From a checkpoint of a small transformer trained on Wikipedia.
Architecture: RMSNorm before each block, rotary positions, tied embeddings.
MLP neurons of a small language model. Each row is named by its layer, matrix (gate and up: input weights; down: output weights) and neuron, and shows model dimensions 48-239. Each number is 500 + 40 x the weight over its row's rms, rounded and kept within 0 to 999. Numbers have three digits each. A neuron's up and down rows have the sign that makes its largest values positive.
After each neuron's rows, "fires after" lists the tokens most often just before its 100 highest values on Wikipedia text that the model never trained on.

L2.gate292:458508528531487491529478505505517517483498565481559481511517513429544494492592511497549528506483434535475551534557454508484400452552530543562480580494526413513559469488522490456532454538516419475454447460508506523458573493492497555505544503484523483507458517487562500525526536516501460443504456454528517513509514498510463532494494520469472492496505555465436386473539505443507413527553526507457543574575557542462422542442444408515538536483458490537451534532458511398499542525489446474455474548485456506490514470534509584520502466490508501450485461535533454472454579466481443490
L2.up292:514499590500467497493481476489490521474483542438550535475580501477545501501557535541470473547598486524479539500511512560508451497524497514468480474486487491535552477445473451486537499541469471518437434512487503563425606473461477485555480461480530537459438490448534517485526462496478450540546539481492498473444504488475513546449531461502480545525467520441471448478485534379522466486501532490556469515539517501476503559480423443442513508500471520472432541591448496443503529567500460459574446554467437491514503455531466551507459443517523498401543538480537486483416626498472557481
L2.down292:471508506526508524469453385562537466470505529462541443499530527493515518535508428495473526486535532483525588498484482516496500484526430575553481520554540484476502466462477518533486550513578460447467441461513475478466524518491440489439581484503517586449438445426508470503466439487464526521492518466495515554443516489452452467479447497524477505482546549467495449474480576486483441561542509520537521546505434574525526482445509546498539501519504505462447574596474484422492551576460422432504413499520454572482459517526470564479490455546525524427525577520579481519495536468509549451
fires after: " F", " c", "fer", "und", "ur", " E"

L2.gate108:460509535535455494517444533499533424561558519479549462565515524493440463499537528479460576348534457505538486565524430480542463458553359491487499502455491496581514460466503439464545496534490469535522507515509500512543551521483502464498523530508535494461517472488501476495513520436491479537440585509492474473522462482412560487551430479505429559483431528488460485489487525429527480535509515527475429509496594456435569447486534477563542531460504493495477462532548514512560507535506525469559515570508521514548453512503446609431437485469519536558531523550571530520479549520441458521
L2.up108:449561526550512512504430488524498484518482517440550488623448526495518438529526554528478535436518442534534536552541500533477508475488466528507523498472509468497522519473568466493558522541513460495574505511487496522551542530451579501481526531567548536479492484475549436536519560480524450527464593500556451516510419491518524483529446472538526465492482534446443481455499471403509499508547543531427486536564595526487500455475514538597534525435545478579410511517540485482487565494482463406486508576514529505561447495508492466525429437527482474509575493447588514489527496478498520557
L2.down108:447449520511511445538469477517485559489512563519542454529498496491529533511488518541524454509498484476476548473480476491464489526532446482587420513598619502490489516559529507561460498530489495485564475498484523429526545525529488466520542552564518406502557516520496437511449512511525551468415589595573457489539466485459511501495475547492503511492481484522512517471476564472535481489535524476468521522537484474522509485452576511553514462526546490478453576519463439481443560418564534535476531517512502515479551466495500500543482466477473570496544557507531422577623436508517531537
fires after: " F", " c", "fer", "und", "ur", " E"

L4.gate171:618447484497549503562502551499594494547633470604496508436584533508464509490516460501538529530497457484475455571496494532532486479528493540516466490513413490490526459459520541451454523505550542513504518449512464530516524481512521497479490481454521435468458491446533424460531453573445498511522481502546572542540463531536478545522552529513542438550482498446471491549519568482468460540529577464549495516532495429390491561570529406544440494528455556501463498496526493476500439559542547500485507508443479478550473523477481498603507483511546397547495460575504477493501496454549585513
L4.up171:544410465528534546524493566524549508470574521497468529485560547455460478459491467546489442537546486523436462499474486514499482484532519535518468502556464516483545478470533523533466500477490506481544487500536500514486524513545515442501544449492537478507419496453481503434509470549522463518532528496546585539482499493536441502519458521480462492528484497458515492508530516479469517463484566465633503501521501370479556554519572432504468467498434539455515523493517539531509429562511537483445497487492434471536503541495471520592497430521517429466524414527437484481555548564534563458
L4.down171:430432493519519499532444546614490463453543516473462492439570498480478492525530498515562456558499516537485511497531484411505541502591578471484490545566417521526480556485451545501504487411469485496567502593573462583508514505478515549523525449533459558519462515539495501475490498545509462469440550434561447563449541485439422538515450480471488448478494487522542520440553486475506495461447534440511479497483556437566508516547497524546490452433508537489468493538536551459443472469456467489485484490499391495464571472473522484530541527557474423491562519539532521510511516499501509474
fires after: "_", "}", "f", " d"

L4.gate277:523464520451475526475506471525543458391537472495495565495478480492470483490470503488537456425512557518445447529551491517488537516515513537568538538566452459493523474568497502497479533384511476526432433453559498538496527444471504475513451511482492425467386520479452415469516533495513492521507508470449564467536535502500424502529463450481543536507484540477456508589442524517486461455595499514468492492526521465515501506535558518533467490465471422544487473489472514523477496486513577494462463547499500504546500495478516471563509518525497497466510532450503555426540548508505512536
L4.up277:539477465522569482541498460523505460410536525461509572535551520500434479420457493514545449476460518480485445480542542548420474520544512535464522457523472558473531505504431503512519512432590495477479452514480498572509459489518506455474478518478469446476512518437444474521469507519496504536522500437491505521494482544545419538433470566528483541446485545430512497574525484527445463467483510448527434490530510548485463481541561453467468476502463460543516522489521549512471514483483538552424459492450498524518523440528512493577451469493536476507478477363527551508523506541417489536
L4.down277:592518530504470444562491509514445524460453488427435524561576454506474562460526480489517557571514453495474438520484406516456541525517540524473523499518462457509591509493522476412620476501509562496508449526496504457470479498517462506500440499459520508581545478503463451438444546445463533526520475463493514516492438561451439545486470485559511500487544471473508514490496577488494429462527473525514401485508530469516469497548462448476478463495477494597511442569498563511483523486522563469501539489532478511478481492519485549468526519488518465504528488516528502486469515562448549537
fires after: "\n", " Year", "le", " No.", " "

L4.gate96:602464564477549616547556444406518457503443476428515499574488450488516550513484516469469478518447492470456521530495456469568493486531528563506565489528523555485460457479502439543472519593472507514476512487422415542573511608550456534477498557441554465511486435488499489550557589550518486509473507504537467451488521556492498431505522527533480514473553522479503463513517542525500471547508552510452500476496543429462478556513506403528516528446552444517520477464569490580504554494419502483505482488505557522527478506463447562477478479467482484434539480513512512526502566493457489538
L4.up96:563509458459514574571545490497521468499524470473485490589498547525487533523504541477471478551461553392425515505460456488477535482517564558563564524443464458537425487543514545510462482498539494565500520468443423518490519468503521488533505508486542471478514482483527433513574523543574536477508526529481456499520504457548477450515477476484534576496567493465501471475475510487508444563528520506392540458476563451529432521597566446470513488520552484454549525454492460514564554558450557474506467564441533509524470507502462536520482462485520548511511466525559410506493541508492539524
L4.down96:511457505470517531490463497497467541503516535450513470513470509499463484521521451479522518505507540405473476556555499445507516455432422472468479469465444485509473470505483553544547538626483528492493427580498573529474458509493534515514459528518523555480546474493548534462408487513576502515448499469555503495484567481482457496436500452576493506534466498487455490498462546511558568515474558364508477477432521556518450477561500538484451520480550521499585506501476471529471500503452581461548599475551481611525493554493492434523530549511471527480571500510544513488469444497476483537
fires after: "\n", " served", " he"

L5.gate298:494516523490512505573445476447562502590461437577529473489540491453486481489515478514450500522469465556533523457481504488451478510444496494557669507469468451525471513460513444490561539480477457445481511539510497524487535499555469593456462513537477497472590540565504417536410537479485488528487516464471469600491553482519446492539472503533510519503508500496486512491498424494528530535528461479518509487488477521392500449490435497489517496559520495470511446486535450498456482493495561510547528451496514475564516531439520486541544504498523536494501501543494536415446471517471530554
L5.up298:527519484446496590510481468456520534516472462500461491456490508508523466516524482537463476543514427573502539481489483550459498478526487582461575527498504410474519539472556487506577453470564498447452450530527536448526503525477541558507460486488486489565520549475428447495366579518544546527504469572491437491542518475501512477501411448548462501488486516527466536498422481493524480501426469510494447472480480526414439492450477473515469500523487469526479503545551477485456526487456611584498569563500558547487507513452509490492484389538557551467475562536525464486476465477473560562
L5.down298:517540468526503487593464543503576510410516522486504542560480580496492543480496500479460471495456459492458550518493519498513466541487513521533601529481511509426541470375461440485498465508516488482450578517476560466511544468527499582521474502471427436521487438529455434521422494492551423483523485488504482510542541567536466459528456499569470455470540463576546451568566513477562548518559542472519481494575502536445444551490483461487542482504571506486461474511463519430491420530466482557469523463501530478481516542516515505516474474459540511476517518466500521544550541544459571501
fires after: " v", " V", " prom", " one", " fin"

L5.gate18:531468522488529501508499475423492535480479435516473515501504542497534486453491509546586484409498454546458448527476613472473510487502532478515538500424501579512468470494537466376502489483528503527446488476525483499473513527490511552425459454574551546431528480451486500471475431483531552454449515457486473479508510511478501482504528506531479482515495539497525557467430477544544464477533471444529478613500537539487563458469490559485498535426421553411575552588465500547430525515466511499474473530509484419520568486500584502483585531464526508460448514506410507520428473490523497538
L5.up18:494454480488482564541490438472456533542486495475505488501442513496521525441444509505515540478502439540538515483483492528513517541555628591531528488485507539471475499513518425456562492533520461552542468417499525481469477537502506536538494487461515518422554517433467452469463461520487543474472562478479502514464452557476490396541490465451561483457513515486560474476469544457491384490430494478480488542473548541541480532567597492515494477546499585463603539547584506430533520500466505521459463540533496429417520527461462556475507561501481491578433465537469511579460559490499444495
L5.down18:456533470518497490515500492481523508456505505541543428416519524492586527470494562518563437497535452430496552519458482426526414471557458538515440522524526522450507469494514434531542498489448531483524522521460474462600518509515507481575529533520485578517490440558546506499454458503496417377557544479505534556429401524427469481505465482481530460533542509549492408523489458490502486444537514486468517576451482470498447588490471516466453507570518517502499491536479544468472484441473500440493487442451423510540481513564509535453491501537475472546479493507486523519465581517531496563
fires after: " I", "I", " V", " v", " the", "v"

L4.gate77:498483440497576556506450463385559473606502556549475434506505453546468426508498528478435519511460469538505511435497485520483435487511524518470552506519464478510472520521501398556544524555507542521498441486504463507486533569515491476500527528497507533471472513477447517508478494400536475482482481457510433453463515462567485528499461495401497476454516505505490502436476544487470473471552579504557448412517460423428462499444503515497459520499470528508505479472522438600462513556503508545564446478479504458532571520497513580492509448529562492506418545524491505475472505510527534487
L4.up77:448520520510539503526457473442529451496459497456505489524537470455475439487448457483431489456502540479497524445493532378481512494479561579485523498519479494524441546447491415516476527532529505489510391528407509446478485580491469542499450543496471482480487503482503512459461497417467459467530463492514412524544498489483446499521503568491525423549515469502510445491482518579524527541520549501474432447498478466523485511514490565474492432542532580509548515500529473566501555495439547462490471513529437516514504537554462535452479474503520535466515566528476450448464495552489568446
L4.down77:511455529466570501512528527563486470403438454469461502557606525516469468501501485530513529520522597433516518501449513440516452510503528532533544530569503423527440476423433487509516487567479486470451459485476548504494489538483516544461486451506494447487505502477495491464518521451475456505501493514499489547511503481479500517483510503522454450567530502473482368448393536571497481518515537496445491462424500480540478510527484497494522478460526600514554428516482499408463588462489444554483476457485520554425478498491508498493570477526470465541497525415517484501545489481548473454
fires after: "\n"

L5.gate123:453504485524441457531589466512522510436533466498535470480493506526496450511465524512467561461472500473507527512517516592499525518450453540476474482469559440479460527543497457503517499503498490513450537521480535525479537485499558458535527483491448499459518505429514461540535514506506483503486476482573485447517455515531484542569475575544469503615520546435446569534467587470473431534585550388569533543459540432486536456436514509608505599512485459472515517556496459463453485486580514544532533441467412458524588525496548540557547503483438481549412501468460505466507448474478529487
L5.up123:469461475467450473527506381499486499454504476502491512477488475529471442475438551499454512455494504444486577469508529502517555574465536550618422509444560542431498496505518566503513500511492492468466456545544529537486544481529501467492523450489546503493561447475513450520482548475473439530497458475565444484546493495526489536493483546554476494569487545552472525468468540504515481514527469410596499482418525495528534452461523513528506530461451494546537492500462456536441595533589517494481532464516384469543507565496523450495479537526443482531460498525486494484482435533477532505
L5.down123:451446521505548568486528455471510425503497511552460558473527524556485512539510387553489562515504479583484494445495460510443449461474545471495528463572425502534503534486502486484465508537522504490492501459519544470505440529485457477448463524477517464514505516574509521534503541507472553519520493509488447541567558448485527480480444444452508475498460531498579513429462475527454539442454421434524433465477482497592496497501622544504529455480543532519563471528531389468516516493491414520521463570544482480496490618528505466526507538466414486557537455502531489449498492562502525487
fires after: " f", " mon", " F", " d", "ut", " D"

L4.gate180:539510487507566477467545467449580540459493527506533572459450489454555549493488595466507462490434516520461494494442463491487540527460535456489611476431442544603515511541527473539488474480521494477474406450495539539443537521546509522457413520504544538420573497506514485505500445554519550516482548489544477483515456488496576556519539466507426484456582443458510559560547428541510456450533470501532545476519538475581583410558505543544530528527580445534515525503533493501489496492499483522515435486444447470520488496507526526567503498491505416513469516525498505524495440462454486481
L4.up180:462518474457585535461572496452554491454549521502481536487451515500559575513499590416449495506443442463511483484449549430409490550536538531499519500446541504462504473529509450510475449545515493528479454522495506524503504458434523519515435409484505513469511523507526473505526461536538537538495514533558504486557446517485536520501557467498452515433554530471494518537552492563493499550516516516492551456471547477513482481589473589450531475554500507458495480487535539449511517531528487467466519430512583495584517483521496560570492471481520461481537556579528530465434448540417449553
L4.down180:455429496532501451559443456522475478506590454452471491524541388390507482513487516506445544497458508538533496476482442517450510500522556453484459527516480483470488547456488453565488526556496501538458527450500561524459538397446474524493486490503580566494476473538533486513439513508401467483443427511491505516521563502523516556519530452445486518510503497477444557479495508529466522425465523552553433444454495527525515528516488507563414520533515551512577497522516510513430516552456430502396560459508559543506484540520486486503512512474506552485578494542510489572505521506497567544
fires after: "\n", "-", " \"", " ("

L5.gate16:483470481497465508597557511485478484463508505527546520453535479481531495465464541491490466519471514589493567495515525496533514538507582477475453550467533458516438512513531542432491518493459548492488507456560531569446481510480484506395518491534555492471432532529463520454519495525581445423538532493473452499516441496584446542555432505456487505516529530460468538529515548489570488459520519497551523564465521525425519530543493462530499572398497449564485526508539445545566520483446514452532504517557523550553502515453565475433521504470466557526474507500474530477599478501554461439
L5.up16:518489540493494492543515559515554495538521512472532480451594440515521474511489525447475504534530488558511569470477507532585449519505474575538451470493535499497459503521501519465479493557565509466476470448525529548455417520524438534491517532517497485483475499503468549457583425507477510470482496464536475484483479539455470500498419513512475470580456509429433509496501485532490486481505397525520461519526493459504469454509494445639524530500501536519434528567504498501562481498553478431477490575510511579532532520487427430470438516548517516474459458472483474508477465572541535472
L5.down16:532540499527540525499451414535451468432553523545570460571554521529495551542506531452534473496561484476494474497494486494511555435513525490500570518515493456514507496556462449554539558557564478481499402450482531534492563495475470591435533534473498432495463476548507519509489491502567491509459472546467614548533492483436531493473553514460450474540465467515498507586505460486505482489493543489514450545490531499476500576518485496472561489478452453581474457461535488523542495512452447461518554502521507506455551459504482439516542450486497525478582500497533475552465528559505549500
fires after: " l", " L", " d", " re"

L5.gate131:524550505549415513524418428476582492504507536470459531508547548487489574493545468556479491527515503489498474455480518477493532544502488526551513570510493557490490531418484446477512470571549472458499463494480534501484460532508529533495571533484487471501501456507473513475482560569497540456532533458528511497528511468551503544507547508506433461537518508498428491472419493515636452495502515607550522497494480472469512593490534453484557526556503432489415437492394440512476457428497564432447522559473486456563557556478491494461489499571479471475530461579459401438493479477457550431
L5.up131:510436542473525491538490498565483493476627567511567477493447547485468454507461472488475511520531475477551504508532505435534485499522540514417552488511466479516492500479500486489458480461485501500467493465536619548498551533422581547528458515492544523557536493523462543485462526459530487528508475561476499521505493488473494477517548537514527467483495461472506510520500483504498441510504559450530509421456439454564541560557547541433501456485403511432451523543449526422551463494505460509507489448514466483466526388467546496555465507461503470481444545556581579508502543521458418549
L5.down131:525448447460491545486523534541542563493454561591508481535490532480504477475552505439485516455526542547523517550503486505464513508471498491402521569510503517466480449452451491438464472484497476521512538493544496467457475564502481538500431509567506478508497520427450482508432458491514431532431506561514453509498475519527420457511465543568489533506516433461538562522489507499533504452468512501521448503498445575553515489507474513455432499549510520439438495567512508500512439563451512517523468484546495589525461496530530432537431465476516453412522503532487491519533494543526418521
fires after: " Z", " v", " V", "I", " me", "V"

L2.gate88:502471498546563524470520448482494462480483457463625520475478490468547458446488498474537562448507526465461476430449451504466552504481396548487527508482476474513503493479528466472515432488497492482498526410502431533555521540506532513474510556535446536485565505494410490503500463482539465553464520469541526538527460546523490530498451611499506506472462527510447529477535526520508420547501507481495406449506472423451552490525491455457478520423420504503542509474542508541456528466541520516464560456552473427516528485515553560532473503504494509574529474495497490457557541557536550563
L2.up88:513451494507538502463446494426435504423514536417568487478595480518603468470506500558494468474488466490474447506504518530470469543495509521453500538457514500495426529466503511525461582476499534567490371517508447474470516452522495457583437488529546424430484549535439499449561493418501481587484510434589475546444508466478483497482491494469520525508531464452525439486503519534529488530514564499487456485511560558516556469558543496499484597508519482485561499534601571515486454425503500567509586473475561466490456500539492509536490487487488535524516504457483503467512518501512509531
L2.down88:444455549515522522537475502497470490463478495489543514487520513591504467476471496466491519535468561528412452518512424514477460527560529542478538536450443555480465565504514495452478523487569567567481436561545480537517490522531577485530468518430443464450449501477448471492481532479457484584535546459570440433480446509440474512468551384480521444507492452437534446549494480490549557552524506516493380436494514486544419530492506503470479433457507538473516404533520526575440559473477523526521463535508509499509535552465469454533499435467475427448448520462490530451534507452506508538
fires after: "\n"

L5.gate185:493536428478568391573487440509524585502524458518465503462533520540502461478506469606425433531503503464524475468456499505490481562511455506498553523490505476461489520519449460486500459525512486564470525372482504512491509486524487445540425510428533545480453467428496411517534552583508536516469483496499538459455509472510511524474449494516524458535480493479501454458522488536506441512475512475591499492475516478436542523502476466445567480422484487464444464548468484501474532464515444487552476475491505412564446452483479520451525483600536512483469539578487506447448402564495511406
L5.up185:469527543564476503529502491514472500525497481479490487504484500455550475542475511567429580583480489485480461501476506508527447524496489613472427515462515478437468511521475499462473508524493527458526508459514611435492582501459509542491506472487483545519415540504466434492484491414502515510550467600454542516453423525527496512599555477531432554553436484441463462463456530536476537418446535514506482440525521465441437439506506489445527445481578511493468487523502472508471473510528502483532436558420480568476487475511507442502522465437562484535488523523463509451498559483527512582
L5.down185:493518445469485504493497559522563480537502534549466494545512541521469491550470510436560560491430512528437466469484470506502482512467494423561534513421555498491461452445535504530519533460439401539469531495503537512512549443511532508507479543536578456495504563536566428446476498491500473452454534414522506398461498536526497536467451510529505403461519525577446509567515560574506445533483446447500518491463528516550489519479529541539546505506509506559531590485433570519524483485472386543525441477510444491495465496480545554484482442560488503467515500515435478510452497519484555466
fires after: " L", "á", "B", "b", " Bar", " Air"

L5.gate307:458554497466455558506479465479455548540463535539507453534536382488492534504456482464470489563561536583478469490455457516496435435434452385508460512522472477561521467520453520563530562480476479469495555477501520481461518540518489450482485541517469599458540435478472471514516570409526482471484535448454520510451527478472591537537547431490439456453541535524481473448496480523520462498463527498569482495478481549509468517504498567523510543448502483559528503458502497583495449495489510514553405498450481479460445496495505527550450501453505476484511463541458484433489438476528541479
L5.up307:436600547454481490502538477417511512510485587458496464541487416505417485496488502493443445432462490563481499530449460518476499477537554463495483544510469507561551527452500539509481442520445480448477493545583489459466532451540469530541530451444426505486498504479537431452533567468482493521493530418534527520509477505514496482440532496485537502493539534480502540444464502520510457476535540529559471514458498506521515498470521465481492501556477461499570513494464535477567469446556446507432467513466457506492505524517548524487505579486526454477479515485513511526456463537521506484
L5.down307:471491492422465525487507479494484518511510497521525524433527499497447466536492534466493550410499537483521533542421474536542404523477565522518459465529486525439502496573495538443532494543569476471456554440466490526462435512467499536466599507526423516540522459541571510377506543521443501527514445488514497517473576488522525585428522520524488454518474530570559512511497486548495483482453522523511549523426574521469495475477502527526433441471560464472541498506482535482444593481471517474408479534486531544474549541488495507502521463502489439527469522519473518457542475496523507493
fires after: " h", " f", " Sp", " C", " H"

L5.gate39:519469556512499533553512436515493535485449501474474545443533500526576538559492494434495456455429552507560398526499471497522450502550529525440467472435553436474582501454433427528497469506477502587526437449483473538530520430503486450539491510523497456436419536579504478500502509511465428595530532487459470500596505458478513458465497496539547424486536500510484456526569488515475496490481476445480530490515523426586441442545489456428489524388418470519476557485496510429509470567459493540484456517511534513494508498536414490519537500480507508480513468477516559510514479421472527554
L5.up39:478465531567558527525427431403464423478485504451399465481460439412521499493548536553465489502482440507504516567476440623496541464459536472532517465412474499430490566534437453560590459433504510445507422461552479521514524469550470514478488488463474462494505508510442507441506466477454473546561462468528548548466549461506495516476536463491514449498573468465559504446503477521537567463499513500519484533466533445444476447535516488570476535502404447529501535503555492460464515513460472449492399534558506504449519527573548490496513473506441484504462594561490496523490539489430501445
L5.down39:475475427538515491525475516469558463538493448485473496492489475475528520497485495534483541500513493549517501531432408423465493454455457481523467452475518529495519503470570543469466501465492549480509525527530456455587487479540563484446539450432479450444569436518517541501485511480563511518477542607470508492525533508559504489522453468514420608449504505506478484530530504552522519426479436595448548534495466471540494503589416494423548495492497476495481478490511489463504447493523586550492538496439445494506492450538499493456552461478493553440483439464429501493467485462453413502
fires after: " N", " R", "ra", "n", " c", " H"

L2.gate265:469481555469431493517425460544508544516415536465505549489495472496503519490424499476468534503443459491557479454457459447460477493484534496445484560537471500501483441415557548429458547521569492433578544504425458534486421532549494501477502464530453470469497520556538531581437501506458511531473522500520505485493525508474514479491504499519480511513452573442498477454545520489524506512487463521508486454464473497559474430565525473431460530476490536495456514556547561500526513485516609463519577456510506496509552477482557476552483439546479532449429496469473467553502468495496481503
L2.up265:484522521494443518495509522582482556503472484541540463527602463495557497498477455463491554462570481538485491560489504582486536469530494470500462570482436492502509530436512491470495485529517464512614460412507470528493492476501511571517471459548433509465500519497497474520472481487541535563479545548478556581532521479438530441494495556494503565519496476407481523501551540497557505488505547488519497470454533528481470483560544458499432506502482512493484408451492525544448514491423478524549511460550563437554473511551545462564487489495492470556524540505480462554465509463602497492
L2.down265:493514582539503462505459478522587506506497469514534523527451505517498493540424555505507468510446450561471485483471523471470532517485458503443532488524415440488507490534497504505473433561499532458538453590547504544502538527507534522507456523523511469547514457445514479479509487475516507476486469479431482564529528559502478532491533478560475524566546464452440511538525489571438552502461442576515466452483495379573460453489533566524461506484524474393493538513499621522499492494505636459504431485531527491539514432508437453447509491564564531501454491485453535488517530497558457473
fires after: "\n"

L5.gate248:525639499490483501579550486475539474550526475554489524470483449514491490482486433501480566527491534560510451473547417493476466532467511544505413531563544452444480467525482562525478628483500502534556474513472484497548572474469532456499481555443516549451477525497476503498504465512463480565531529494534563489499491461522495535499423508503499423531479574549483505484607511528534512510559474518480517511487498457432462486428465563534547498476453457481467545538519543525596492545557531475546459548521581475492540488540468506480495485463496534525498552543554528531495526490511514508
L5.up248:513418524460539532503580421514547510443522500515530511543525535492456509487535556484556541490436524558616526526443493497427477477553488481382457539502548457556518527453448453490500446502542496562534488509495539474489458465522502519501478478498513527523523500480486603455536512520526571440444531481477438558562499567480465431516475529486543458512475482514408553542467506458531536541529531539530456519502482461577492485469496513561449530459456494489460449535509500428576513449561499523538467467494595454508434466511534464538492492448540533579524438540467508498459531562474436475
L5.down248:559534493524525487518455526497430484539538489446505501572558532503514536461456512494467447473502432403428467493429527559469548455458480527494486515477521357511510543464530502508516498542490586493510509501530496479477565542585585466511468491510515550533549460558503543471518497521490503521548516500498486552469487487482462446493506498520516495518434486481468502485556518441501528556437585506477539504546519476474450558548475478538549537478575501481461545512488501462466551460455536502537549480513547535496527514511517545430515552517534538526525489490524522506470537527467488420
fires after: " l", " d", " mon", " inc", "ult", " al"

L4.gate54:540484540512533504524518511544526465465461521433454522434482508517508444528470396456569443514468454440474443406511513499515523557455507514531555567453513443524562560546487493471551531407516427502457409503506518467461466479449536504468546512449454498477395523455493458521558522513559536525465464453549516438585544485569496530491520500557539504537495572529474525518437535530540480438550505496583457549481517523502466485465510465488454493545538544514512473503576460552548449468438414540461526521418498515526535560577508484499484568551521505508515480460493454445487502462482484527
L4.up54:494506482564518476550463463504562491467434508482502510508527531501506499429524513534516505471541477405485512398543500439460555509544541486492542471411514435589537569475519508449548465473496467515434478534580471510528560529422554451534521551541509527546507549531491517542543527603567561582539444429485450463543473591575455434523475496503479414498546559464516533492477560540498526491531453504568482496403571502461440517533569456474489545532471496529522449484557501530502498464457466498462521500468501501490520490504486474482554482464529510506529494535484496557519533449469524470
L4.down54:535490571513448611483488524566485452538512568438522452447589481584476467488550486564437483519502512527532446516483511506458522460458484464471460485498461431518492499459490518474500554514468504480422565568475506525524461520443581489511496498519480507502489486492467454486544454530568456562531438445512463508477417490511470518482525461461590498478462533504509577496494524447474497509539448424491428519517607526503430526527555476486481470478486509474492456551404515583494530496470512538511458527498447522441507551516536469505560550496490506548556542554452460529482553547459517522
fires after: "\n", " f"

L5.gate107:521554501491535435499548497421579553491450506545505493411486499511538454449473497490506493478494511490455526459435441611459545452584538589501441410484471460479468552556513525532537524522519492478506467466517454499472509528509445475523448539568467465490559539508506526472505513441481570548448547517509488508555463463471488506495461437433443464523546452409541532551545547466480540493535460496506422445502471412557488527527487525517467528503537487578469409451472512509521454486570457542510441501535497553494439453531521416481504558504525490461470447530513496534476419549560495498
L5.up107:455542469508574467487521534556652522490555508530478494527541503527473538516523480601522546481447555508517478483429535473539518492478530589522457536541502511530471556508526528513482526484584536480517509529563537491425499494485477481494434528534440478488539544472523510470505437503578567499502530514513447440574485497542516514451553475466548467525531512451443443591442508478542478499538513473517478411565459511468469491566584513503490492518538505477576561607477477628505468502486474528472494453497517497552561559515526423517505460455512506457508492483574552502435466580548531502
L5.down107:434477539565454446469490464511421525443605504466577514540541492526485512509466526528535453545562489500432513545469479509485502566508524512477540541533446535541515520501506480478549451504535548538373474380544504488504473473447544505553405446532479511477487531475466544516523487458548423496513534510583546519454520558463516533468491497495454482521598545500433523576506451512505479454491447519475488483457477477556482449483483431487463470481561482486528458493539516551484501469505452514446537444446461510496479516539504479527509562539477445537533528470538507492542450475466516498
fires after: "\n"

L4.gate104:510574552488506454489483470501532527505507528508458520578526528513511544462425500549467471457481459504501494522457482541446524563548513556513462486538522483539484433480521528477528447510486526489554473491510543498556417419504504454530532473484480538531504492444517492510582546487500466518467540530495504501454506531548580556511501564454484550437499579527502548479400536483550524465522497558454531524511511423555484471486378441464462491503536495542529480502494605501437481436499517423436573434462477525538520490487487452462477543501465561491588478563494504489520543499477518483
L4.up104:514497611488495470488515507527499477505436481465604430522494430520449436436517440505517538437526469488535507568489465435510577464634478509468485451453466471554437485558464409492499491501441559516471516564535474455489513564451568472476517545488472482511459478548608463465451439492568483530489508477491509528487505534558478496492566489532477427495509551483482436549472510501493537543531481435474491498513467484491534496512473477513495414449581545442459500529455565463541592484467425521508539539521484559474528497482515493505464492468536456501472506472542504486470548558534531509
L4.down104:449517599599478544555452526470470479445474479614546465510513502494497501501459556549536456475523506514465511500430464448539530512598538511533529514507483444474520477604559443455448467488496500437480460404540547558456482467510527513495448504534433502543540530488517528514553534458549481531458507479543447512510488455523546466522495514510515548483570448574474522498528619534466515486432485515432474527474543494567529436478527506523504563581544505484475488482478576528504511457522447494485505561482479533522487512466569529524519531559543507476528478452510456473522591579600470468
fires after: "\n"

L5.gate197:530492492546397462540520527490482495584550553474557510466523424538556419483485539573455506573484472552516489561514442499433481549458493518489504507536453563467524494483537481548549416482500455491492531384498468477475483496536473491536508502440473485495557530493522477489545519549520540528474440419564502504471539500544530538476469510466508516518438488547459537516463509538476503494537560480494544503567489455522500476520557463519502496489525447473526533514420465468496507522550451572485550492488435609470509482520566491540510428478429578474403574409531427509466508438556481457
L5.up197:530473480517465463503554523463510481517493509488518521527525458606444500526501461421451510467477487559487485501510507492518479486491517470477515505536469495492473460566503555520561528486576496516410429489483505502461496461567491528522478452470458542585518539459434461582516392495557462536548468465493430482474554485527534541541518509507505539582557479498514511450495525435555468477558474436532487522445512516492510489543545540487487484464516468446475553509471473428461468539472444508557497540506578517431525567505430521541460435565450456445464412464401534575522444489434536504
L5.down197:475545466439467445565531536430456540484523488480494490507536442534485417495508476490471522472585560545519397478450606475510484539427528515479478480478522528507460491506527478452472467586479543536474480436484461461467446521409456483528497516508505512500525485542491466472415505513489516520508471483540453516545483494493560590466467498496509567515451499574513447499467460477396492543534581473427577484514497504503484465515479503539472507475485483487518439417486490492503439530550506543439518507498435531459513454466567521432502500497515463422533549428487469504446597482502568504
fires after: " h", " H", " (", " acc", " al"